Weights of a small GPT-style language model, trained from scratch on English Wikipedia: 8 heads of 32 (4 for keys and values).
MLP neurons of a small language model. Each row is named by its layer, matrix (gate and up: input weights; down: output weights) and neuron, and shows model dimensions 64-191. Each number is 128 + 32 x the weight over its row's rms, rounded and kept within 0 to 255. Numbers have three digits each. A neuron's up and down rows have the sign that makes its largest values positive.
After each neuron's rows, "fires before" lists the tokens most often just after its 100 highest values on Wikipedia text that the model never trained on; "fires on" lists the tokens most often at its 100 highest values on Wikipedia text that the model never trained on. A number after a token or word is its count.

L2.gate640:203137189169126116114139118086157089108140105143131143158101131133174141176074146115123092147152145118163125124147172091144073084125081119108091134077135116170177134121129131079189143132161187127127140159049102087084185130113166156149169141116131141164130130156147136182148132165112130179099094143103110170088181159110138195174142125146147145174118090171157084137122173097146128201144
L2.up640:157102211122182124101146145159141112144147091124140130110085119140145135199128124093119099158138120097138117133137154126137062095096096083141102145077103162162154135164103121097158156133136141156161170108105107125118184085116192141144184113146144112137116067169107097135191149163135131149106080148121077185122154180090133141198161145133150154187121085164157103124130162141153117203150
L2.down640:165141167106118180117149092106160152091164149131112159106094101106083128075166138160152117104172114185128129102140076109129078150156064087134122167158133153126110138102154115095087167127166043180158128172115141148152201147187155093158132137166106115121099136099083112161167107135188155082102079135128117049144149082140112087161155119156120142127160111157080083124084120139167149150124
fires before: " |" 16, "," 15, "." 12, ")" 10, "–" 9, " (" 7
fires on: "7" 47, "6" 24, "5" 17, "2" 11

L9.gate169:157085130151140147115146118194158188115116152100123173149119168132123165189149073088122127090172120169152132113167098099100133115157150138128128093125122183138076107109115111147108173141101184095083116190152072129114077203149110122078119102142092133155171074087143107149141155143067121095088134118144136127152148118153134148049151135129151104105092147049175151108104139048117141128117
L9.up169:154115157140134092139122071135095182168094167185163165160124107098080126166147114113122174152086118113175098126130127077177113125155147110150103109085068122141107122062114203149211161122134148151073147105135098090110133113112079137138142081097099141143123081107081125140165075188131076109071063167141130157094138100126129101106169141175087063086102158122131129090153161009134141082140
L9.down169:123163117110189157126135119140110076146070153133122100142157164150123144115088142129160162101151114112128109106124125182142129108121186092151111155100131106169147090107126169087124120138120169175101096096143131247191089112102159101109140115113109160146099107096093123146108070098114148096131098120112144147093096080105130147131090122100101141136088117139085095115157157055132142114099
fires before: " " 60, ":" 9, "," 5, "\n" 4
fires on: " |" 46, " of" 8, ":" 6, "ation" 6, "2" 5

L11.gate575:112131145175140211143155135109119182176053155079070101097139137104091133101058102146126148114145149095091127127076117120189160135140104098108086097126094127143101173086113117122131150114145137121151117086154170150190108094178146131108112125136144187150173090132148078177130083093157137190093090116137185106119176089164138091105073143133170107135140087099076120126151144135169131142164
L11.up575:142170096126151178142145171136105149163128132132122133204162097137115104072095098149112127148159114175124140108159115083112106167115105139126128170115123087074096152110076124092102145106101173150162165060123164143098109099115138125114122207198137156129114149122122127169125125097097130165059149160103117137165171125194103126145113191109146103102152061198082115097166143132107130062140
L11.down575:139182055117083124148143171092161124118150184100144142121138115127075131153135114193122123114151140166164130145174201128136181125161113109119136180118181122116124133119106093161151118107151165177127145109108111137143129137110099109075118098100142158121136136188133116181066145149160129099163106130060102145137166112063145111080144095141132123076130139141102066102150140102156196166113
fires before: "0" 25, "3" 22, "2" 15, "1" 12, "4" 8, "7" 7
fires on: "0" 21, "9" 19, "5" 18, "6" 11, "8" 8

L9.gate127:187151072119130118164144115143110135161148150080112095120141164089099135112170107170184083110160090140111055144093131116156155204105133131122127123158140119121135143098123117152152107106071123090112129161101171123062106152141129127074145158141119074127178154094121180132151052170083138110137135094130079109121133123040120171140142189078146054193141139126096151163107127149146087123070
L9.up127:164089080144090130104144090139121140111138100137105108139112121125109094146135162126115062138136116049131104112093109163089144141147167089155125097112109104151181140080128103115157148171125145164165105128119142126079179142202084109121176126114089158143136131126124150099154090140110158142132105121187158088136168081124198071110105121156111140134148117057139173075186147151137190127141
L9.down127:197115167100067104184160075141165137126194114122151106133184126133067162127114155096085142095076187079145038146111122139069143115171159132099149070182135141098134161086183177088140114079154153126181133154120102125159089134126129135178149108039125193102156140123153146104136137073156127121101133094137107157096200123116117123198119080055108122136094103092128156124116087162147153159160
fires before: "-" 68, "\n" 7, "f" 4
fires on: "\n" 67, "om" 7, "-" 5, "on" 4

L9.gate370:125095124117104151083179083090110207191088132150162143101171116130120161149169118099166154102151084180134090063119147155134141110195156174136220121058118117204129129133131142127114116130146098185104130185103114083188158104115140096076133100114132163109131178140149141166169113130141119107141133115074133125124121121098113102096097157087104148155103121121095078158060122156191081160088
L9.up370:117123172123134112110103049143131178141110149139170124133121159110149125115160144132149099136085082195117164091104144139118145089183107159101161105116155100128127177156104086124117120172144140185164151095096100111201150150175125077095096143124134123131127139120147151128169166147163136117127162145094128158163158140150171093060163122165062167119156202114108102187084124147125110181092
L9.down370:096131127091150133107118120165128108183129161161136077139094151158107086102115071157120166140116146130170114094142090089100110086168154109167095111147089157121142114173164140166102177108100133115157124094105017129099127152147175166121154132137136165164153182182150098139137101136145084164166149155112171073104164104087134112167137134152162152162137114142142157160098132143163116153092
fires before: " |" 30, "″" 11, "." 11, "ription" 7, "\n" 5, ":" 4
fires on: "0" 20, "c" 17, "2" 14, "9" 9, "5" 6

L12.gate87:122120129095172178173087143135170080140144118130108116125112141121167148132209141120141135165123103122131157124063112126112132118159130108130119091146105130168082105198128143153138127115099149142147136101162111144028089102062162072134089132144133133116167113140137129122186113104167125096075117192169143147169165141191129113120107145108144114153101184139116185150130121040119145146188
L12.up87:087182130112151174094162178100185124089127118060106099135217120135119134155133124134116151139118134159040146092115105133148095107155125101128090127105160121194147149131140163083093190169129146127088103163093140141186084097126128136103112140137148097099122141128143163088150108170127135163137147164081094059111099141123073079147100132156184116159171135198101138156125148151125134047138
L12.down87:147197150130074124180127126165128141168054035119154157158159177090194165160112158113170147145123109124126067086111133140074114108145155111142114157138167137128113164144098114152165139135129149151180108084151136098159115111109095194149126119082160105140167088154137128089084086173152093139131083148109073106150185106099074143135028136120039132103131133153086153165111166085117124142117
fires before: "8" 45, " " 15, ":" 9, " October" 4
fires on: "1" 17, " on" 13, "9" 12, "–" 8, " Born" 5, " |" 5

L7.gate38:126122069116127103191101066143114146136104185149130142146112156135117126085064096172102139123136187115105173135123141195161167123095089111194166110138113151137147138099125133115136139161122148131120127115061132090072157123112108072088135140105088043128120163122123193119188073131112108111123109086072099149132178104118105177141113129071128134135109101135142116126155084126088143140133
L7.up38:083198175160118133127163171107106085118146143123111131142136164141162117155133096169136135115083068087107076116122086163049091092162157163119116078133128146075148113106116083154095134066061160090111084177127151152146168174205128115088149155124131132139138119131112110157123186088117133161115167141144131116161129128171196126116141126148069067157173091148184184102122206096122108131071
L7.down38:150132117149128093161142189119154130157217142132187156086125061160064209186073080093101086152086115136068178142102117135111116125138125171200133071140146168067132147142149150167160114061083140121126146110131127131143141134133100149090135118147163175102169155166147153161112155121119152115117100175073175164146118118119148171159131141090172080164171077128102101142124159148090157116157
fires before: "\n" 61, "-" 12
fires on: "\n" 75, "ice" 6, " sub" 4

L11.gate443:114104104108183127094086132133125107171108109170113204149135126069158148157121109128120108148121111113053087143107137088088076168179150090093130118155117122124125101110133101159169135123121191096147132130151146165109106153078108095133116113129135101192143132162081161074149068090131120140142172124128153133147189114093178144131105118094077116096122103161072172161124123131115107145086
L11.up443:102129155135150214128066122135158202100171140144143090199066096104158158121174100142128121120109120125086171137123080151152128168155138158199112163069137181170107136139132090172185150099090164145142100142113125106102100106094123052152104110142181144132133138152096210044180125118112184096138124165106124161147124126145154146077085155076147074177124105160103135146144123069162114032110
L11.down443:066146138166110168130068110177120165082164127132126117137096154084063115134156124187090136070155089151119119157121123083154043113212146106146144178124063110101147104112152160120145174108162089081158103084134139102127157150110138092098079151092152167117140147137171169133127059100162109116138138142190136060118122148161077159130107103072117167143157098154161116165123108136116144127141
fires before: "9" 33, "1" 33, "8" 19, " " 8
fires on: "1" 44, " " 30, "." 11, "–" 11

L9.gate363:101140101121156121130160103139079142145131169122130136178140169197104169146145163172088094131130161091110092148100097167090139117075171095131070166140113186160130093115118159158105138105090136138163116150087127038120090117108140135149087110123122095174147142196150135148151106211077103102140091130145109183133157095151090123131118134120156092077153090100167172159177103225118159106135
L9.up363:109103071094101119112087107179119115140131172149124109198150159072136105137097097096151163102105131081198119128112137080121113200159149117161136110184116126118163092128172094125151219075113108140080127082121142179104135089103161067083134128110121142178161068168099129116168145144032108110164117084138165141137132118092117121078138146141168142121107151101124118133148157173170196169153
L9.down363:186126062103136116095117158067103154111152130120094095113111149109104149107135154128162145145094097117186092157135100186117172136145116150132112048162138110123106108119069131132137171123113189101147106142132164084178103105115114141163091094111160143109105135160154151131133172194117120145113130088138167132137121129124148131147129188105101095129192125093114152093100083136156097124158
fires before: "-" 83, "\n" 15
fires on: "\n" 98

L6.gate631:139160168154107125090132084177139097098116155117154154163122119093181041117140100125162106141133100092096117136103077124142036114098120111174112100104145175172126148146168160136135159155109117124126057119095136147064132134107136119126170188174073097143146140147149084153141123070126094171172084107191137193104106105131147144167126134138177120115073129051196143145126140101099115115172
L6.up631:176108201150098154162084089129144118136115157157144148133077140122113016152114153142164129100123106150092145102127145114133099155147161188185099136114172158149099150088157162136139141092117201102064099135131174150142113116148149111113157143165139120112167161125143139124123199114108091140077103138129174199125066135107123194136099107166143137101126134091190128159160114077078178176180
L6.down631:153140173128098120106091094159090096151114106148157132088129110179107171127115112145136183120102165148114132148195136182157039093119139065157147111159142152122145117107116135131099134137183144117124090155168117131169051104139138196085119152214057144143144142095090163126085063108169169139148133134105187092103084099137120109183099115121081158194139121075148129109096144098124149146183
fires before: " " 31, "\n" 24, " |" 11, " of" 4
fires on: " |" 55, "]" 12, "ill" 8

L2.gate369:161112119148120144121166129137058143132140131154157050095079157127177151155121142179233169145116097099157124121182145149123115116155094116115121135181089167114089132106101154096076134189155152102153147138119057148084173124137107097143116134147183142136123074162097123119153185152164163155132118109132101136101108147131143120142163120128186097144162164191159144122093105155188136151157
L2.up369:106187133109121129137109083118111128119083162127075191148102156066157106196171145213150137104066113134116127145132152099114087100156103060162122168091158095096114167136118161181103109108106105195160094083110107070087141135117107108087164128131133146153104118120217096090122146131102119196150074128099189112100160148110089176152133117114049126079105078121087145074145120070175167180113
L2.down369:122148121170140131065099073140045114213125044141166130177114060146058174120093093095169112084115111147096157154129141089130138202155199152114122136101119090148156102162109111089115156184120151089082139147103106145132117149125158157144115096115163166120106112130143141090172121134131076129130108158147128075151082134143076154153133164119171130163141155134144104125102125106111093143094
fires before: " |" 38, "–" 12, "," 10, "." 5
fires on: " —" 25, "7" 22, "9" 22, " –" 14, "8" 13

L11.gate565:147130078122121136104122116112133096159122115155076108127098045138143155120075161134160146124136069129097127175147098139148123166176065136055126157142118113135154145083126145184148131119107133102129109180115181209146112162127143177125080120125101106138132133138145138105162126100102165132170120122097128104188169076131147124119112130132163113131116148219042073182158134090124100147133
L11.up565:107121197109165096162107151113161113139073120116156103142109109088115217156170112089162095180135095204109092104143075119103104153131170130146113112181165092119134161107117128107156134102164100123126104124113134139131090065160137099151093190113135115122150130162099137133102130110149132103125141146132132183152162104147166164163140190111117077057107129218143167139181144085072139077073
L11.down565:115102134196110093115166168109085068093096123148134144099136141138146112211141114148109124108107125154114120137101100077097114147207154139181135133039158108081107130125146079112093108144111136124106098090173127152148147163112127111151068104131129169105130112159105153141124181059173126092168142112142158191103066150170163172109109141143189119126129154123124174121146141145113117095134
fires before: "4" 31, "5" 9, "iver" 5, "7" 5
fires on: "9" 24, " Del" 13, " del" 13

L2.gate110:158117146148182136099151113093114109211160176059153129168142168130094146138198136111155091109123147127119154100079099106114137109133151064094154145111124110163101087155072228115090116191145168119130083102140172101109177171120121134122088148068088206125133172185148108123131166143147066116115149089096116155113170108146171145170138075144157139164069096148125134136115149123150103176146
L2.up110:161122198129139177187062114177098126125064121142102190110074166080062168098104103164113084097102068126080104148135214161088085119120055125069149128177132133117082142166088168141143128133082180121095189112145128113061144150062130149145165085124132111146155214151125130126142162135154093129121137122075107137153180187188125153148153132166093146136089066089165111111125124080164148162119
L2.down110:174148125173120131116158165110112135079119164126129138208094144094038176157143124140172141108104117147105135126095123079177086132141085133169110095119134153138113147177122156123087140126115125075055089134091187152137153168183128163128137131087104098116119178126097071105161175161162117120126106116112122073117159157177149143119163081114160079152133073123129088090141129115128164134159
fires before: " |" 21, "," 14, "–" 13, "." 11, ")" 7
fires on: "0" 50, "2" 37, "5" 11